config = dict(
    intermediate_size=640,
    vocab_size=1037,
    parallel_block=False,
    init='uniform',
    batch_tokens=[8192, 16384],
    doc_mask=True,
)
MLP neurons of a small language model. Each row is named by its layer, matrix (up: input weights) and neuron, and shows model dimensions 32-95. Each number is 50 + 12 x the weight over its row's rms, rounded and kept within 0 to 99.
After each neuron's rows, "fires after" lists the tokens most often just before its 100 highest values on Wikipedia text that the model never trained on.

L8.up102:58 55 63 46 39 42 59 71 40 36 56 60 62 58 50 53 24 48 62 44 53 53 45 55 46 68 57 43 68 48 48 39 58 41 40 68 65 45 54 39 35 63 31 40 56 38 51 44 52 48 38 55 49 78 59 49 56 59 37 49 69 49 50 51
fires after: " t", " T", " to", " ex", " \""

L5.up73:49 55 58 63 27 50 72 56 69 45 60 67 39 60 57 44 52 45 47 53 58 76 56 57 44 44 72 33 42 45 47 59 54 62 42 72 57 29 41 60 56 54 31 50 60 59 45 64 45 66 55 64 43 70 57 46 54 44 48 46 43 66 36 54
fires after: " the", " a", " New", " in", " his"

L4.up477:48 34 45 43 39 56 39 60 46 33 49 56 54 61 75 53 45 80 52 36 52 48 55 33 52 63 44 27 48 53 49 49 34 40 40 52 65 40 45 50 55 73 42 41 35 52 37 52 64 46 49 53 48 67 47 48 40 59 57 25 78 44 51 54
fires after: " |", ";", " O", " C", " of", " "

L4.up185:64 48 29 22 69 56 47 70 33 41 65 31 36 55 51 62 47 60 36 47 32 46 59 48 64 43 50 62 71 29 67 31 47 58 54 54 62 41 46 53 43 47 47 45 38 56 69 75 70 53 43 46 74 42 61 53 62 57 46 81 45 61 53 50
fires after: "-", "\n", " by", "==", "/", "==="

L8.up618:48 48 76 34 38 54 52 44 53 47 53 58 51 64 60 49 39 66 53 45 68 69 54 71 31 60 38 42 55 34 54 43 51 47 61 57 31 50 68 52 54 70 37 51 60 45 55 54 48 65 51 44 75 78 39 52 48 57 33 33 42 44 43 47
fires after: "il", " m", " H", "on", " h", " n"

L7.up350:51 54 59 59 54 59 61 60 74 44 48 37 54 64 68 43 51 62 57 73 70 81 42 50 33 57 32 61 41 49 40 27 51 39 50 50 58 50 36 47 34 50 54 49 64 47 43 52 40 60 44 45 35 47 57 66 52 41 55 48 42 47 43 41
fires after: " f", " t", " F", " T", "f", "r"

L8.up532:39 40 43 27 38 55 57 84 39 51 54 44 57 54 50 63 42 75 35 32 44 56 53 44 59 41 54 63 71 46 60 57 55 44 49 49 63 40 44 71 43 52 53 72 59 58 51 45 78 61 38 57 62 36 49 68 66 30 64 67 65 44 22 47
fires after: "|", "\n", "-", " was", " the"

L8.up352:45 81 51 56 39 34 49 51 26 28 40 51 66 54 48 55 53 61 70 42 36 39 46 71 27 43 48 45 67 71 34 37 52 44 62 59 46 67 84 55 56 40 60 39 50 57 49 54 59 59 73 54 41 46 47 71 49 39 55 38 64 47 50 32
fires after: " C", " Ch", " D", " R"

L4.up320:72 63 36 15 62 50 58 74 48 27 71 45 42 50 62 57 33 56 49 37 48 45 41 77 54 56 57 56 53 36 43 42 49 33 39 69 55 46 52 49 32 50 56 41 52 60 47 46 63 58 49 64 62 44 56 45 77 48 55 76 47 64 65 39
fires after: "-", " (", " \"", "\n", "==="

L8.up616:28 39 68 52 35 50 49 47 53 38 37 65 34 51 62 77 59 51 43 47 33 54 49 42 42 37 56 53 47 44 29 43 59 70 36 47 48 65 45 36 47 42 48 27 32 58 49 59 61 45 58 53 25 61 47 40 53 56 37 69 48 28 69 48
fires after: " l", " L", " per", "igh", "ult"

L4.up521:42 56 50 53 56 31 41 62 49 48 60 41 46 52 54 45 59 62 22 38 50 54 56 56 58 64 43 55 37 55 40 57 16 36 50 58 43 46 48 37 47 46 46 52 24 47 81 51 43 71 40 53 43 55 50 65 48 34 57 68 54 39 42 53
fires after: ")", " ", "\n", "\"", "1"

L5.up523:35 49 44 38 33 39 50 51 57 37 65 35 20 54 53 66 73 61 47 43 61 55 42 45 58 64 53 30 73 43 49 64 53 52 47 49 59 54 73 37 36 52 37 50 26 50 52 45 83 49 59 67 48 41 38 54 45 26 59 22 44 40 46 42
fires after: " the", " a"

L4.up326:23 57 79 61 63 65 42 36 59 43 55 67 45 45 46 39 62 36 30 45 64 35 53 32 59 54 41 43 53 45 61 55 51 58 54 52 66 58 62 48 67 42 35 50 49 43 56 32 73 53 42 44 54 30 73 56 66 69 34 35 68 55 53 48
fires after: " ", "%", "es", "s", "le"

L6.up37:36 55 69 44 45 49 66 50 61 62 23 38 26 47 52 50 75 30 32 58 69 69 58 31 42 39 53 64 67 48 52 64 44 60 36 53 46 55 67 41 42 61 59 46 38 59 44 49 47 67 38 49 44 13 56 34 29 51 38 52 44 35 70 45
fires after: "ap", "0", "ist", "3", "ep", "ip"

L4.up554:48 36 41 35 63 52 58 41 26 51 70 57 53 63 48 47 38 81 44 39 32 31 65 46 36 53 62 55 54 59 44 43 42 49 43 67 47 53 68 73 50 59 35 37 60 49 59 41 57 44 61 48 56 48 40 67 81 64 51 47 54 45 33 43
fires after: " ex", "em", " ass", "ss", "r"

L7.up540:71 45 68 76 55 50 65 37 60 57 28 61 71 56 55 39 50 50 68 68 49 49 50 48 67 42 53 24 47 55 31 35 53 50 33 54 53 39 59 51 50 63 54 33 29 49 64 70 54 49 60 49 52 75 46 37 54 71 39 47 43 27 43 44
fires after: "l", " l", "w", "el", "av", " h"

L8.up309:68 36 54 37 53 37 45 52 67 49 62 59 23 46 53 69 66 55 47 41 60 41 59 41 50 71 49 48 47 42 42 41 47 39 55 72 47 40 59 21 33 63 54 52 43 45 58 66 48 54 63 64 49 43 54 51 44 31 51 58 50 48 64 49
fires after: "==", "\n", "H", " H", ","

L6.up323:70 32 52 50 60 48 48 56 46 59 42 45 55 58 78 33 52 66 51 41 47 61 59 54 28 59 56 52 65 44 42 57 30 50 39 54 61 57 36 59 58 40 65 45 69 61 31 57 44 56 39 55 60 45 52 43 64 55 80 53 43 50 49 47
fires after: " M", " m", " ", "em"

L5.up369:39 39 67 37 38 43 49 60 55 30 36 54 57 54 56 39 43 54 44 34 48 55 44 62 59 53 53 63 35 61 50 52 54 45 57 67 53 55 38 62 57 45 52 44 61 55 58 39 53 82 31 63 39 57 41 51 56 60 42 67 31 42 27 41
fires after: " =", ".", "\n", ")"

L7.up525:56 59 53 43 39 57 42 48 38 48 63 48 41 46 72 21 73 65 56 36 46 47 46 39 36 48 57 61 63 56 59 41 63 64 49 40 41 63 61 59 58 52 49 42 24 49 36 33 64 54 44 47 35 87 33 21 21 53 41 38 65 75 53 40
fires after: " c", " m", " M", " v"

L8.up578:50 48 53 63 47 27 53 62 70 43 48 53 50 40 74 28 38 40 71 61 58 51 24 59 63 44 56 38 47 58 69 43 83 56 51 51 47 51 60 53 19 45 43 60 23 56 59 34 44 47 71 79 32 59 63 54 35 49 27 52 42 71 66 32
fires after: "h", " G", "o", " g", " J", " H"

L4.up215:72 40 42 35 40 60 52 63 39 30 62 53 37 54 60 60 40 66 38 31 36 70 51 54 38 54 34 52 63 39 37 55 39 55 54 57 47 58 42 69 53 68 44 45 61 67 59 50 22 44 43 60 54 39 61 75 43 57 61 57 73 58 50 43
fires after: " S", " re", " ex", "-", " Ar", " s"

L5.up626:56 50 74 55 45 28 56 53 64 46 68 63 40 53 57 63 59 74 39 52 53 57 43 22 45 45 57 46 48 48 43 49 43 73 37 56 43 59 51 49 43 57 59 44 46 43 45 67 44 60 51 53 50 60 51 47 62 29 62 47 40 38 56 47
fires after: ",", "er", "s", "ing", "y"

L8.up38:36 51 48 46 61 46 47 52 42 58 60 55 28 55 44 61 33 55 52 51 35 34 48 59 53 47 52 62 53 52 52 46 52 55 56 64 43 42 67 61 51 59 42 48 35 52 58 50 74 63 52 45 53 36 52 37 79 60 33 53 39 41 24 44
fires after: "em", " Ind", "ss", "ep", "m"

L5.up396:53 44 60 54 76 48 45 41 76 30 30 47 60 66 68 46 53 41 60 47 67 46 40 47 42 52 35 68 40 55 43 45 52 58 44 59 65 43 41 59 40 27 51 39 40 60 39 35 30 44 48 55 26 63 57 64 64 46 42 52 54 67 51 39
fires after: " T", " Th", " t", " w", " P"

L5.up504:40 50 68 48 63 49 46 67 40 62 50 48 49 54 48 55 47 29 16 56 63 43 46 30 88 48 64 62 39 65 51 50 67 54 59 63 53 45 62 39 55 36 60 56 32 51 43 37 60 60 36 66 68 50 71 64 56 73 40 49 35 60 50 45
fires after: " —", "es", "%", "s", "als", "ing"

L7.up563:64 57 48 55 36 39 64 49 64 62 45 67 59 46 53 54 52 56 45 32 47 60 61 18 68 49 39 32 55 55 69 39 41 37 31 49 41 33 34 44 52 47 78 55 56 66 36 68 45 58 49 69 54 60 43 64 40 41 77 41 49 48 46 56
fires after: " was", "-", "b", " b", "ou", " ("

L5.up528:49 38 57 64 44 48 63 33 54 45 48 52 35 53 59 40 28 62 56 63 62 53 48 46 39 33 53 54 52 63 44 47 44 44 48 58 45 43 56 43 66 61 52 40 54 50 62 70 50 60 66 34 71 62 59 55 66 39 39 32 52 31 37 51
fires after: "m", "w", "v", "ol", "e", "l"

L4.up51:56 50 60 44 45 54 63 33 50 45 62 65 53 45 68 67 59 74 53 38 23 70 56 62 46 50 48 31 44 38 50 52 43 65 57 59 51 38 50 44 61 63 39 54 50 46 61 54 33 53 64 46 44 76 53 48 58 47 53 42 46 47 42 50
fires after: " ", " cons", ",", " ass", " d", " s"

L8.up634:14 62 54 46 49 53 39 41 83 39 33 73 53 63 50 40 53 57 50 54 30 61 42 57 64 40 51 74 40 44 56 56 62 61 25 67 55 46 46 56 67 63 46 56 48 65 57 70 48 61 69 52 30 36 70 50 49 46 53 53 37 57 40 47
fires after: "p", " app", "ff", "up", "t", "f"

L7.up489:42 61 45 63 48 60 57 78 47 25 33 53 83 65 71 37 45 67 46 41 44 47 41 65 52 48 54 46 48 58 37 39 51 46 37 42 46 56 63 41 57 39 65 49 38 70 60 52 53 52 53 66 42 37 51 58 45 50 58 35 36 46 63 52
fires after: " the", " C", " R", " of", " as", " in"

L4.up96:78 29 47 27 53 35 54 61 74 47 79 33 32 52 54 53 51 71 42 50 42 50 44 45 55 57 70 56 70 43 46 70 66 62 51 73 43 72 41 61 35 56 48 47 45 60 54 39 43 57 38 42 35 64 59 52 35 33 55 81 75 69 52 50
fires after: "\n", ".", ","

L8.up57:42 56 63 52 64 30 33 51 42 46 31 59 51 51 70 57 49 50 49 38 41 22 41 40 57 45 63 32 69 50 48 62 67 56 58 58 62 70 65 66 37 29 39 26 41 53 43 46 67 63 51 58 37 61 43 55 51 37 52 30 61 54 38 39
fires after: " |", " Ch", " ch", " W", "w"

L4.up158:52 45 33 17 47 34 63 73 52 57 60 33 49 62 60 43 49 47 51 31 43 51 27 51 49 56 51 49 48 60 36 49 52 60 55 60 49 40 43 40 49 62 28 41 48 56 52 35 39 76 27 66 67 66 55 44 54 50 63 47 66 67 41 50
fires after: "\n", " ("

L6.up391:49 32 61 29 41 52 64 30 66 46 50 45 25 62 58 48 59 60 64 38 45 58 41 42 63 48 29 68 53 58 44 50 43 57 59 66 60 48 49 30 50 57 37 52 25 56 50 53 39 52 88 60 56 52 38 58 54 47 70 52 48 84 48 30
fires after: " S", " off", " In", " Con", " P", " sp"

L5.up339:48 43 52 54 51 41 47 33 50 61 59 43 55 37 49 22 45 70 60 45 43 59 59 44 61 57 31 47 48 47 55 67 32 51 45 43 59 41 38 67 51 28 78 50 66 54 65 46 40 63 51 56 56 67 39 40 38 62 63 36 55 62 48 48
fires after: "uss", "|", "in", " m", "em", " Ind"

L7.up257:34 52 64 49 33 47 59 61 63 50 40 67 52 53 71 59 66 67 39 40 55 73 71 35 52 46 53 44 44 59 60 53 42 56 40 59 51 51 48 53 21 54 64 53 58 58 40 53 39 64 65 49 54 47 52 47 76 61 31 52 60 35 73 52
fires after: "ed", " m", "ing", "s", " as", ","

L4.up301:45 49 68 64 42 28 38 73 57 62 62 71 64 41 40 25 58 56 53 44 55 39 52 46 50 55 71 52 38 64 39 24 45 50 46 55 54 50 43 37 49 44 29 26 49 48 42 57 34 65 54 61 41 55 60 47 48 53 66 56 50 65 43 35
fires after: "\n", " |", ")", "."

L7.up259:33 34 72 39 64 52 47 42 59 63 64 59 61 63 58 55 62 68 63 29 45 44 34 41 59 54 64 56 73 55 44 24 59 72 42 54 69 57 58 47 54 36 37 25 33 60 50 44 46 67 41 57 35 52 47 24 48 51 39 50 32 72 40 39
fires after: " |", "em", ")", " m", "°"

L7.up212:29 32 53 54 29 60 60 58 49 37 40 57 15 48 79 43 68 58 57 25 58 57 27 28 44 38 36 65 72 47 63 85 36 67 59 56 47 63 46 66 70 62 62 42 41 51 53 41 31 54 56 60 34 52 64 37 42 57 47 27 42 39 46 49
fires after: "ab", "-", " (", " Al", " m"

L6.up454:53 67 63 32 48 21 63 43 58 32 51 32 53 55 74 50 59 65 59 38 62 45 61 61 47 34 64 63 68 53 64 48 73 63 54 57 42 57 51 64 44 54 41 41 34 53 62 45 69 66 29 61 36 45 74 49 32 53 34 75 36 40 34 49
fires after: ",", ".", "3", "6"

L4.up139:43 33 50 39 57 41 54 53 37 77 43 53 58 53 61 26 56 62 50 43 69 65 47 42 49 54 43 69 69 56 21 54 52 65 34 45 49 33 36 70 49 72 42 59 39 48 38 37 61 41 54 57 72 62 36 48 57 69 66 37 59 44 47 52
fires after: ",", " in", "-", " is", "|"

L6.up29:33 21 60 47 56 46 61 52 50 68 47 43 57 56 56 43 68 55 58 47 31 26 40 47 49 59 42 60 70 43 24 58 58 49 51 55 70 68 45 49 70 24 31 37 49 62 58 36 57 44 67 61 30 89 42 47 48 50 42 66 57 53 59 37
fires after: " m", " M", " l", " L", "L", "M"

L8.up552:69 62 60 33 59 33 50 34 36 49 62 59 51 57 47 44 58 59 48 58 49 39 55 44 60 42 34 29 27 59 68 56 52 53 59 44 65 31 49 37 23 50 44 63 35 42 40 85 60 66 68 33 56 38 55 29 49 54 39 55 51 31 52 43
fires after: " a", " c", " A", "e", " f", "o"

L8.up216:60 38 50 33 35 41 26 42 49 53 76 44 59 53 67 38 39 77 53 48 54 53 41 31 42 43 54 33 67 50 45 54 67 63 57 59 42 51 63 52 57 47 61 49 32 45 45 35 26 68 36 62 65 67 54 56 49 35 40 45 48 64 46 35
fires after: "\n", " M", " c", " C", " m"

L7.up408:73 74 62 36 57 32 59 44 56 43 41 57 50 66 49 37 38 49 52 52 63 61 57 57 52 48 49 48 27 53 75 41 56 52 59 45 61 58 38 36 33 43 37 54 63 45 70 52 34 54 57 31 56 28 37 48 52 30 60 57 48 43 45 48
fires after: " A", " a", " th", "ver", " he", " ac"

L4.up207:43 38 46 35 57 53 55 62 52 51 30 56 53 62 80 44 29 62 47 37 66 54 34 53 58 56 42 19 47 57 64 50 52 54 38 51 57 63 61 64 57 39 45 50 46 61 52 62 53 51 54 61 53 57 48 61 75 45 52 31 63 41 35 31
fires after: ";", " |", "-", " W", " B", " R"

L6.up482:52 54 63 52 49 52 55 80 50 57 54 39 69 46 58 62 60 51 64 45 37 34 31 57 59 42 46 51 52 31 38 46 52 63 32 51 56 63 36 73 61 50 41 40 57 43 40 28 57 70 51 43 58 81 41 27 38 48 36 44 67 56 40 47
fires after: " m", " the", " an", " l", " M", " ("

L5.up470:55 46 68 60 63 64 72 55 53 64 66 36 39 40 58 39 49 49 23 46 61 43 40 40 68 51 43 71 38 46 52 66 53 41 46 59 50 45 49 43 57 30 52 55 54 51 32 44 73 55 55 73 54 28 55 65 45 73 37 62 35 53 49 48
fires after: " ", ".", "s", "0", "2"

L7.up486:59 45 70 49 52 45 84 61 55 49 40 65 53 51 43 37 53 63 72 62 57 37 44 63 35 50 52 64 57 40 41 49 67 40 55 67 52 51 12 62 48 54 41 57 70 53 33 72 42 41 47 57 50 47 57 50 59 53 76 44 45 57 47 44
fires after: " f", " t", " w", " s", " sp", " serv"

L4.up550:49 72 62 16 43 42 59 67 56 62 63 43 28 61 43 59 76 45 34 39 47 57 47 64 44 51 58 56 75 29 33 45 51 58 39 68 51 40 57 51 35 54 39 53 50 45 63 61 65 57 44 66 30 25 66 55 71 42 45 74 56 45 39 42
fires after: "\n", " re", "==", " con", " de", " sup"

L5.up367:52 54 58 51 63 50 35 50 42 64 66 58 33 52 38 75 60 57 08 36 59 50 64 51 61 45 44 45 40 56 44 66 32 51 36 57 54 59 49 63 38 50 48 54 45 47 52 42 61 79 46 56 53 50 47 36 51 43 66 56 56 47 52 41
fires after: "\"", ")"

L4.up505:63 43 46 34 43 49 54 54 45 45 68 38 53 53 51 70 51 48 62 33 44 57 45 42 47 53 45 41 67 51 57 50 62 50 41 46 48 51 43 23 32 69 49 53 61 58 36 30 51 59 43 61 59 70 48 42 74 50 50 51 66 50 54 42
fires after: " ", "-", " \"", " s", " (", "/"

L7.up300:60 52 67 41 24 29 51 48 63 60 65 37 53 41 67 66 49 48 22 26 62 53 78 37 62 63 52 42 35 49 46 61 28 68 40 53 41 40 51 36 44 62 52 56 38 65 64 67 59 72 72 51 70 61 31 54 54 44 60 60 58 46 65 48
fires after: ",", "\n", " by", " as", " and"

L5.up306:57 40 51 48 43 53 64 38 74 65 59 31 30 46 25 40 31 56 40 47 44 57 43 61 47 42 36 51 54 64 33 45 26 51 40 57 57 42 52 43 59 59 63 54 53 51 47 42 52 69 47 53 52 54 51 51 66 54 67 66 72 70 49 32
fires after: " h", " H", " S", " f", " P", " n"

L4.up20:22 45 65 64 51 64 50 47 68 59 51 48 52 42 53 38 63 52 30 48 74 53 60 50 39 49 60 64 61 55 46 56 60 70 63 50 55 53 66 50 49 58 64 43 50 39 39 56 67 52 62 48 55 41 51 52 34 67 52 62 44 44 59 46
fires after: "%", "6", "9", "3", "0", "4"

L5.up303:46 47 61 25 50 63 54 36 55 37 36 33 39 47 44 69 65 50 48 35 59 45 37 58 62 59 66 59 40 52 47 68 47 37 61 57 54 85 48 54 43 45 55 45 45 55 52 44 60 67 43 57 30 51 34 43 53 62 74 59 49 44 25 42
fires after: "."

L8.up601:66 42 48 43 40 14 59 50 62 43 63 61 42 54 45 63 64 45 65 40 74 32 55 59 59 65 59 36 53 48 28 63 75 40 18 50 56 54 69 37 38 56 36 33 54 40 62 44 55 31 43 44 50 46 60 56 69 38 14 55 59 54 29 34
fires after: " T", " Th", " h", " cl", " t"

L4.up164:42 50 62 58 31 47 50 46 59 49 28 40 51 59 61 47 60 57 46 38 40 46 49 65 70 50 41 67 34 57 39 51 37 47 58 62 57 52 38 48 46 61 69 45 44 51 52 60 54 68 33 70 28 52 20 40 60 69 59 71 48 39 39 48
fires after: ".", " "

L6.up626:59 44 43 56 40 29 57 73 56 73 67 41 55 45 69 38 46 53 54 28 57 39 47 44 61 49 54 64 75 45 54 39 47 47 31 48 39 64 54 40 48 61 52 29 55 43 50 21 52 65 29 62 68 70 58 45 66 51 44 55 55 49 49 46
fires after: "\n", " (", ".", " \"", "-"

L7.up145:49 45 50 51 59 51 60 43 68 28 36 57 36 54 59 49 48 41 57 61 45 54 45 52 50 59 59 56 54 45 52 40 57 52 33 66 81 75 68 47 69 47 48 28 54 56 31 29 50 59 60 47 24 42 47 53 51 48 55 76 51 57 58 47
fires after: "p", " comp", " p", " ex", " P"

L7.up313:57 47 33 39 45 44 42 50 54 49 56 47 46 56 57 53 68 42 24 32 33 54 51 39 42 54 39 54 36 35 34 69 37 43 20 47 52 27 65 29 28 52 49 45 57 59 73 50 57 42 59 75 48 42 41 55 56 47 37 51 47 49 65 57
fires after: " p", "==", "s", " \"", "\n"

L6.up597:41 38 54 53 61 55 29 44 49 29 52 62 56 40 56 42 51 55 35 49 57 65 63 57 30 71 37 35 64 35 30 72 33 35 45 59 48 54 31 49 42 70 41 46 69 55 51 43 49 42 58 48 35 43 46 68 46 75 62 48 59 50 52 41
fires after: " ", "|", " s", "\n", " a", " S"

L6.up189:56 57 31 64 52 58 64 60 59 43 57 50 35 64 67 51 38 62 51 45 65 70 46 48 50 62 76 34 55 49 35 58 42 48 48 62 44 54 66 62 45 49 29 39 53 52 38 68 55 69 64 64 44 61 21 51 66 22 38 34 44 40 60 52
fires after: " the", " a", " in", "a", " his"

L7.up136:33 54 46 40 68 53 43 55 65 40 39 68 42 56 61 37 58 51 67 64 39 43 44 47 49 47 65 58 49 48 27 50 44 62 51 39 55 66 36 42 80 51 42 16 28 55 42 67 41 50 62 43 49 38 45 39 61 27 47 54 69 50 73 38
fires after: " p", "ess", " col", " Col", " P", " ar"

L4.up542:52 47 37 50 44 50 69 40 30 71 33 63 31 50 67 59 43 62 54 38 54 75 65 30 14 34 50 59 60 54 41 59 57 56 37 69 47 56 52 57 54 64 63 46 30 64 54 43 34 45 41 60 53 41 40 56 41 54 66 33 50 53 59 37
fires after: " |", " (", "-", "|"

L7.up413:57 54 51 25 55 72 60 70 49 48 36 47 36 60 72 53 46 41 61 48 59 61 30 25 62 19 39 53 46 35 56 35 56 48 64 58 63 46 23 45 37 59 51 51 37 69 50 50 38 55 55 47 32 41 56 52 31 57 46 63 41 74 52 40
fires after: " comp", "f", "p", " ex", "pp", " pro"

L7.up19:40 53 57 59 54 24 73 45 78 55 41 44 73 40 54 26 37 48 38 62 58 37 52 53 52 40 54 31 46 61 38 48 70 51 30 39 39 52 48 38 41 32 54 49 48 47 41 39 64 67 61 48 72 61 37 62 60 39 39 57 33 57 66 39
fires after: "o", "h", " H", " e", "H"

L5.up89:60 57 61 57 23 23 49 45 57 44 44 32 60 55 81 60 46 58 35 35 46 33 55 30 35 66 44 40 52 62 52 56 69 57 43 48 43 46 72 48 34 51 48 45 46 56 46 37 48 65 64 60 54 59 32 49 43 45 23 39 63 55 53 56
fires after: "),", ",", " Ch", ";", " |", " T"

L8.up380:35 55 77 67 53 52 54 38 54 41 19 52 72 68 63 57 56 32 59 36 57 53 37 46 81 43 52 45 53 40 64 52 75 45 53 47 51 71 62 39 39 51 49 38 59 73 37 51 33 57 75 60 43 29 43 49 37 59 45 65 53 47 42 41
fires after: " b", " s", " G", " g", " d", " B"

L8.up425:22 39 59 51 45 43 40 58 60 40 54 66 51 46 58 33 53 49 55 43 57 76 55 66 51 53 51 46 66 41 27 74 46 62 43 67 50 44 28 44 50 45 51 55 62 71 47 69 41 45 69 45 50 66 76 39 56 67 43 49 71 51 36 42
fires after: " S", " s", " a", " m", " A", "S"

L8.up464:35 49 52 60 39 63 69 43 50 59 64 71 63 55 71 50 51 44 46 50 40 70 62 45 53 51 40 44 55 43 56 48 43 63 46 51 42 57 30 60 52 57 38 32 65 55 55 78 24 43 35 52 35 52 40 48 66 52 47 35 46 48 53 44
fires after: " cons", " Part", " comp", " ass", "it"

L5.up171:55 51 59 28 34 53 44 44 47 45 74 45 37 44 50 71 66 50 27 28 41 51 66 60 46 55 69 49 40 36 49 60 39 56 39 57 32 37 72 53 40 60 43 41 35 63 61 49 51 48 53 58 47 72 46 56 45 56 55 44 52 59 63 66
fires after: " ", ",", "ouse"

L8.up557:56 33 54 51 39 69 56 47 70 32 62 57 37 50 63 66 47 63 53 32 63 41 33 63 43 51 44 58 48 55 40 44 39 42 47 34 26 71 56 64 34 46 37 49 31 39 58 50 60 62 55 52 65 63 28 59 43 35 41 35 51 40 55 53
fires after: " L", " H", " h", " his", " N", "ich"

L7.up86:39 50 37 58 51 55 47 62 64 56 28 53 59 45 58 74 59 39 45 49 52 43 48 28 44 38 48 52 58 66 60 57 67 21 50 43 54 40 41 35 39 71 52 51 54 45 29 68 39 62 62 58 47 38 39 50 57 43 52 45 37 44 49 45
fires after: " loc", " b", "-", " g"

L4.up570:53 44 56 56 60 38 52 48 53 43 32 65 56 51 43 45 62 71 61 48 62 52 44 60 41 68 43 15 63 56 61 37 44 47 49 50 52 84 53 38 53 52 43 52 59 54 57 31 24 44 38 69 37 68 45 67 56 37 59 52 55 61 44 36
fires after: " d", " t", " b", " R", " B", " Re"

L6.up71:48 51 51 46 69 48 54 56 79 43 46 61 37 68 64 23 52 49 44 41 63 55 46 53 50 43 34 71 55 58 41 39 43 42 52 65 68 47 43 64 62 66 36 44 35 65 21 47 45 56 65 44 46 37 70 45 58 31 32 56 25 49 50 48
fires after: "b", "f", "eb", "ib", "p", " V"

L7.up363:36 56 48 59 70 64 62 49 46 40 66 58 64 53 53 67 70 57 50 38 64 49 41 48 52 89 77 54 46 74 39 57 57 62 43 50 39 79 59 47 51 48 56 51 53 56 27 38 40 68 40 69 34 57 24 68 52 54 53 37 64 50 23 30
fires after: " d", " D", " to", " b", " the"

L6.up478:41 44 45 37 41 36 59 58 33 49 70 35 48 61 61 32 49 83 53 50 60 60 33 55 50 57 65 48 64 45 36 61 57 69 53 60 63 57 53 59 60 48 46 37 34 52 54 39 70 53 60 65 41 42 46 41 33 58 38 37 34 52 45 35
fires after: " M", " m", " U", " A", "em"

L7.up124:47 57 35 24 70 67 56 56 59 21 32 49 37 59 47 37 62 45 63 58 45 53 50 54 45 27 34 64 31 47 43 39 49 43 62 63 62 71 34 37 46 50 30 45 44 47 56 31 60 57 50 51 46 31 81 45 57 56 57 59 70 57 45 42
fires after: " pro", "ce", "–", "20", "f", " re"